Weights of a small transformer language model.
Size: 17 layers, width 256, 8 heads of 32, MLP 1024 SwiGLU, vocabulary 1024, 18.4M parameters.
Architecture: RMSNorm before each block, no biases in attention or MLP.
Training: 609M tokens, 9290 steps.
MLP neurons of a small language model. Each row is named by its layer, matrix (gate and up: input weights; down: output weights) and neuron, and shows model dimensions 16-111. Each number is 500 + 50 x the weight over its row's rms, rounded and kept within 0 to 999. Numbers have three digits each. A neuron's up and down rows have the sign that makes its largest values positive.
After each neuron's rows, "fires before" lists the tokens most often just after its 100 highest values on Wikipedia text that the model never trained on.

L6.gate469:526529562486522459550513500572468451500465475539451549426519473490549639620510535542447432498504554528494463537475390433474472519555432450506605436578535506494507494583480537463503384439561416525555487547489540584503478580511544469427504578537441486502498463486508590519510429519471564511
L6.up469:444457477530483537494509431506406398542478465461443477363482471536499515510484482541468464499454566425466464467533420445537487444418420454480580431582447580476488445591473504519507465518395381616545542472452497547448526550503451467497574494506545525542566474465620559444477544451499487416
L6.down469:477510590464470510457473541512489518492467551390444542493457510492499504682593477492561506535533546494451522478497358480539536579495583515469475440443513518470520437417460603476519478493441536506452467470613494465426497478435498488515427452529498503525475421396472446457477483481548509548
fires before: "-", "|", "A"

L9.gate919:536523502598420532438518438466498491518530473483437525534580575486495519637535544530468445568502569486479471496525529487416488434577406480519488495509430506527477484556422553503435450496529562494529481462574527449605459482491537469531521587498432478452554535473519464420429501439486589571
L9.up919:509595520585559425445472538527530463422501515477434534497548592480450596578543471518416455533560546458511469426563494484424402358599546483523532534551487508574484530568493495496529456448428448543521522514493534536560510586559510520558469480452581495539533564428479407363437461410442616465
L9.down919:566538517463499538372481478619506495464508516524471450532565486454483525802503576543420474510438499487503447458454387539486479526495550567428448503438553416555490558505570491522517502480405550463531525428468449515510531499522489510443477501477577493496484516343448587433516488509512500542
fires before: " |", "==", "===", "="

L7.gate399:470589451533477376483481529518482443473529381522533456557452515508501551447453464568456420534518440469547500504407568465505504440460571460485535540456552554463519543568467505491467427480521450496483464603470512465570460557507499504610538513433518497558508519531462492479544504473502549445
L7.up399:512532519430461493451485478516517506513508570519472414587510441561530409505589595551550609550567522530448488529556475548475512618510513563497467500517517486524527411451413450495451519486562533497496544498508528503455495541423548529599461514553485490488444546435467541436465466483459541434
L7.down399:499463494534529492475451502496461543509545505484585483523498555492534468438557470443522593541500532488472458510525447491512454516494469433608412433462337493522511477540445495473590588482527509600461538520463460526538555534534428575503460461447576525512470456478517566486560517491362495564
fires before: "|", "ign", "oc", "c", "ist"

L6.gate10:457609504495374549430462546492455437459511479456502392524538455567529464501444414528407487560532619479430481446442487540467514524476534562514427513445539449564534565517507441520436477439608547534625513507489402462593516479466533534521495412465404635579506590463546491479573467417467540489
L6.up10:488617454466499416432473460536573508433567463408477529521527463531545507432520496568616514442533448455461466541516496521511539512537537526509494524493542533465469662498454491551419556411580384556481557506427521448500536546491433534530470466458433533455489419448464507507620418517491521494
L6.down10:475527480497553403520513533570584566541538394432506449502603545543579479443527493568495482488554512503455502558490393490576563515552441505494524485476547505544541528470461455492552500492472493458500487547564527480548560395465501437512469534474537534456504385498568467518467447520562529512
fires before: "|", "c", "ced", "is", " also"

L5.gate336:565536547519504575564539576405537495499468438586432525569547476597503529478531498510460485469441466485509491590532520549487529526533606461522468452527523544483493486458515438481468480521499519528531511567570562545566574443601440523501554410490318443553418455451502478522461537569453577500
L5.up336:448471550492544526414451403453545482474536508498609518388513467628389540463467504468511483436490551479599448515493484433451468392483531409542465406510504470425486578496532520557490546522480473514455537517512533452536457575532473504510479579548571501507496514497555541517488404539508472592
L5.down336:553544396551519493538509509523537491463441553476512431434451528605484543522483485494490503488432454446576621539578611609571416490507556448537380400478532530507474477445467529464435470477470546492437511561494468599482511549560457506482493480600465480478450490409486452495487474612515423481
fires before: "d", "v", "m", " the"

L3.gate884:501501418428374505517433464514465584554488503496445527461556558496453569513537507468461539366466514487517560470578542466426424568476444519491488506479447580545463505513571436522550511617470558497519451510534456548474512436483581525436499495484486508491392528520457477494544485515537531447
L3.up884:416544504456519419462518506544482448479537462516424463475517514477492547518480495520568571592559517474489478563568535487436486581519506485517554506617556467629496526419462446509443497463509439538571497647530476498469560487512505536466512481481492520526453580459455497455538417517545505473
L3.down884:541571372492433506435430530508545515498514473541509468538492433512502497714451442535439553548578513464471488454534476463636513431456546537479455488536492430498487539454523416521472419503440485583520544597558535532519514555560496475486528508462519493555500448510399568474513512516592521485
fires before: "ign", "c", "-", "|", "("

L3.gate249:488452451496490477599563552568520604429497479573410509573546472533568441474494520449536538553531539476430513462507560523521477466506537535533546489501428449526399580439490452490450486521509456536530520403456543506498512369462513472478464500451481459484515537519529511498476558423493468495
L3.up249:484468543501548425521538453630645528416486508463444559547551543522536560530497496523523508536529571568491445388527555490528535466574513541454562502604410416494497557503484479493466547523523519468418505580527568435552532483462605447446445446451574449459518474433515470492548554430473468520
L3.down249:484473473509552477441541451501525545522412506511601541525525595535539456455536536347485442591456521534518571553433557490559485500469459505514576472530491537481537559488550625418454471497478471402449564455505473549518567481509537462464470464478538600590496495464561492505488499535499577517
fires before: "8", "9", "7", "4", "3", "6"

L9.gate561:456526403628453512486476544504551496506511489439523475579515558529501529558487492562475481540504491517501467531528475500455569596538507532505576540534457483453480517594491477543460438616498466445515526481469487499508563408441526519458533443364453529493573502470454563459536454491496540585
L9.up561:518530459612530523465486565461559455535494560401509415480486562528487551585472453567461503515519475449541417591551438503457452539507553506510564494589487498516434583586541454577500461494464455458521501453419477480539569484520479561477441459383513540452487497454404522485486493480492500599
L9.down561:505496444501481531471511577476512547474507498401505515540514515521478450947490534475513483549420511537471328515511426522459472504481514524470512478593517478509525553508486481512463496564515534462487508546481477495488480509543451467483508516504471447521502508419489475434489534518346525472
fires before: " |", "==", "In", "S", "==="

L5.gate432:517516534522513569525468491475445423530553481538533552455428574500466496503403457452486567520494411416517525459462578537429527567486485447482497545461423539418493512519452421512558614580561451418560449530487517434469531410487529497508491480497524518587510589479515451448478476482493483603
L5.up432:533492423577468561600527476542505492435458480512546516508502544530452385490501500370443577529518417485439458500467547545500547554541500524571501502491474581468447488504478479551531576585534487433397446539398453450380521469499429519517549482487541461583460486460470493411424574492482495562
L5.down432:581488490513483471519507499511415539567417566499484459485535430468549519879528498531540423513467452503491558493473428524504555468519537531539514393533533457451500500518441493474614532518495497556491520532615433429486599481434462320491448485443429501477535507461610480506512610528346477490
fires before: " ", " \"", " S", " The"

L5.gate179:520513498516482550509463508521525566446489580600477484567462592480423533535553482434424478426519507470514511510556555448527460398483485536471555542480482519489517505511487483472538432509386583538526509449463480510511436405546675535418428602538521499445495514476495537477506549525453530528
L5.up179:505475503436580537414554444457521575484496466465513550542446577420406553498484495540502500429440573482437475554460499517500327474506506432616565511428463466562534530473531443508587422433460436571547563522444445477488526497474563526463527550418468465473483480472481548484421386446451552529
L5.down179:475504535527607629441460513506489431473497380488459533463469461445473488506528589514557473480596408554482424471457462500549548523498528517555517482450511543547579476541517455542465404444577500605556505594535523458596557470531459410594595519543545524498425462431538572442400463500333443466
fires before: "=", "S", "M", "C", "P"

L5.gate102:467558481526482426586472518581594581476525528511490605585494478550480578436456555455527461467557447534482487567624537476520526528534552461507478518432495394506539590593515480362597499584462604584432574562447476446495489456482451483480450376471423479486479457559533478526466524503523497541
L5.up102:499511502438503504371460434521511541413560543443555492467564590454438629543443518476504527467496541604505528480418443403417425449430482501496485411480501516539533453465490506492497462429495529555528567498507527399454496497459574501458434585434474492441429515456418450543517435575550477467
L5.down102:558513468510444492571480514477474512441455477536493512512429516469514569478519524488546445459512688531532535516456656573511431481455523446589521468590492483436500471489579366512557468390463603479400586526505526532544423489545541496549501504556393493527432540431495487492509479522540399500
fires before: "=", "d", "v", "m", "==", "ul"

L6.gate153:503598552427409561535494574442481565524538449485532485514511528607463577457408534491485494514499435579610480541417511580513437492548488515408544552460482568578536457515606483558616378578567476452578549571463533538412447537506544490471519486481514498435442399497531522514539484542508483359
L6.up153:388596543545579461410525449474468477538504530541500541569463577437503555547541572527542537570500516449508501538474490448548566553472559511550632448516554543431509563494467498464416387569460561595563579514465534487448517509394483553535409605427516477511515548489482454478504539434554521545
L6.down153:397485546503541468507531538496410422540523474552471480468608511493522561518456551489515444467599550491566369499442553468392518489449525517547507480456521553529508414470492488545602450498473462504570519489514508442526458541501486540514465513576533416406468525498505546391563458469556576525
fires before: "ents", " of", "velop", "ath", "f", "a"

L9.gate493:424564512591431498453507541538561556507525467514513444567550586553521528542587474570481442553480566520418470537516490469388468548502517559468519505554381523587411519501496507499492461542480423480493559487484472577548534534464496544543483449399510488454516558510445498460494485424473582515
L9.up493:451563490630493462394529588537513581525534451501505469569504548468472509526469487542446448466482521446473447537526510517367521527524495570508604493559403506574452546552505478524530468516462463404517600483452467556490512483462507533489519449416530512473530547471484529489514494455493499519
L9.down493:467514513495494528470458580533523511520468510523524505533539547494451544929518527550442551452378509535464353520519457509460461492485494555496535504520443524509485588526459481527556486544529479435485546480486526561472522429517491498519490526442483521498512469339480485405481494513409568537
fires before: " |", "==", "In", "===", "The"

L3.gate247:492531503565375577562517509537506481468555575551522499485474542481540506493506613506517453524518521536480564478510553508535562451532524506464416614523480515551500497363538481503510500587553430444425436510457461481521451436525524441531509388432610351543568518528548490392402518561448494483
L3.up247:509472512470505400534486446480552530454392456492526428466519479480517514479537549541428516553532539519476450463446483475524503394510466510540574513468514593529503618639413548468441520577518510495547577523553592525468566564484510510510492505479445507488559429464486561592534523420522456419
L3.down247:485459547506541514447525417448517444527614510486632527456559514504466476414481500490408470457479513546434502453527595380477459466455457537487515589521463613563436508450459597514431507463618537444506474428461521491421519455534546541499521437485469454469523525562542531484503464543612593386
fires before: "8", "9", "6", "7", " |"

L13.gate913:582584484536535469571518511531541464463535529512544542486524590431495521451482514516541486458541563524547572418490430575496438517516576478533560582508545598560516501502595481466505504424517471511417501457459480554479514546507472511628506512476423552497530535476569400562529486458469481487
L13.up913:450420500529616509542561456450520532490502502424571449558412458480472535526496535522404555606525545419497505577539523478465486510419500577526606510541406576550478503495538492584447542520568554523548420422423528515459525477468518506467566416411443468549606497515467476485435511442440459460
L13.down913:554418528512460520505395458557412466425571557466457483572527436495543485432478482466408530480475516561504473421517506474521515422550529558523570559499460509489504489529479530446528441547437528392391557515591597580450544506450516471542476534462505477416513531463546466542559445435595502477
fires before: "inal", " ", "in", " of"

L6.gate571:561429461396445459450533453582515544450572446486520442521440559447591600483494447531491451513571429492530474463519514532445513504528533509517443472497487470535467493529545464590576503472570463562505499486489480433518537495535592509544483521540439554360452449471480491500478488437496503466
L6.up571:519514422395537483488505529558524602466537398518410441563489549453524572445445525481504412401483503519515475393517484496476495475552462446537394508450503489432516547521562482518542469527556494442437547490529505390490592477577599452517486514456390564358447448459499563471474504419447513537
L6.down571:596516460418507492456594496509523546493437463479472491565522513412463571509520578509549460508435569597606401492587464537470400477436480487489551462471505519393562498547513467526449442550450509619496546490575515464638544463459567440451534562498470467510490494406502486457524384476446471429
fires before: "=", "C", "S", "E", "M"

L5.gate278:558514519496596486512508459513515501502565464453510529421452474481513557539403574535501542552436484528465497487496404517442480508518526452637492383555488528494523558430545531383508452527500456554496563459515503455542537522430414484604567491445499525599571518560496495484475466457487433433
L5.up278:541502574562568466543491499516441472585515421468510436496502435475578546568415553487436537492495500530521522580464466498487529497456460484506527433489501494577562461546523512521459437578507370478547548368530418487465576523541513490497543528441539524531473490455557552505476617491501443455
L5.down278:504560519590541452570482545484584575462421486470491517537441460584470417421516401485462554542576547513478491548457426458552493508463471508494657451487558589487535484636505510524398422547445425454453470486492536489504526464476463523492493574517572484536526393479453507449509536450708437475
fires before: "-", "==", "The", "===", "In"

L6.gate770:557492416559473531485476477592523518521503428577417545439457522494478407539494495503495471550490474438523578462526494475479525567468571524443571601489458527567502467470552499560557513543651555489456426409472509468575492441476537505454545425517416494481443534504521422568546495542500471593
L6.up770:542588507556470621542565469620481531566539385430504516469520539455460511536472502476505577520517479551514547492547584500544508537521519449498467512484487482503491516553483493512472497525562514513409589487428549508519539504462430484519566566401488510526533524504426493537436548433542532543
L6.down770:556498460437499482498504521465464520518508509441474523524460496480496524754556454506532458497514477463470616580520371523504502511506574538536486439518488503419417543500463541556618572551477446519396487497582450375499541532544436478396549466510439530492547463462566445504457594512448438510
fires before: " ", " S", " M"

L5.gate656:520498561440468498526493452574460419497497433425498516448590493398511629536500474459481556468524555518558479472460544471484487412535499498558485439461377523496466477540584515390477476543478466471511511430497448477578462543503547502493513488473373580513538421457478554520507483511452563519
L5.up656:502533384443402524491524439507483530482546453509425536481599493490523557511469538439562528462476532521481513549453589444545497521533496521525452494469410444649464497507465522482515471439565455532545542404502424515532508461456505482422605504462497556522472492456466506508526494534480505455
L5.down656:478508499471451508519447492425514541451425435555576486549498545524490417676514549529566475522519535517493398432447396513619482522561480449476551544410565553486504496454572561464515460474444530441499521499573497554517526481539460503402502513561503533524535455497381438505521497436609447541
fires before: "-", " "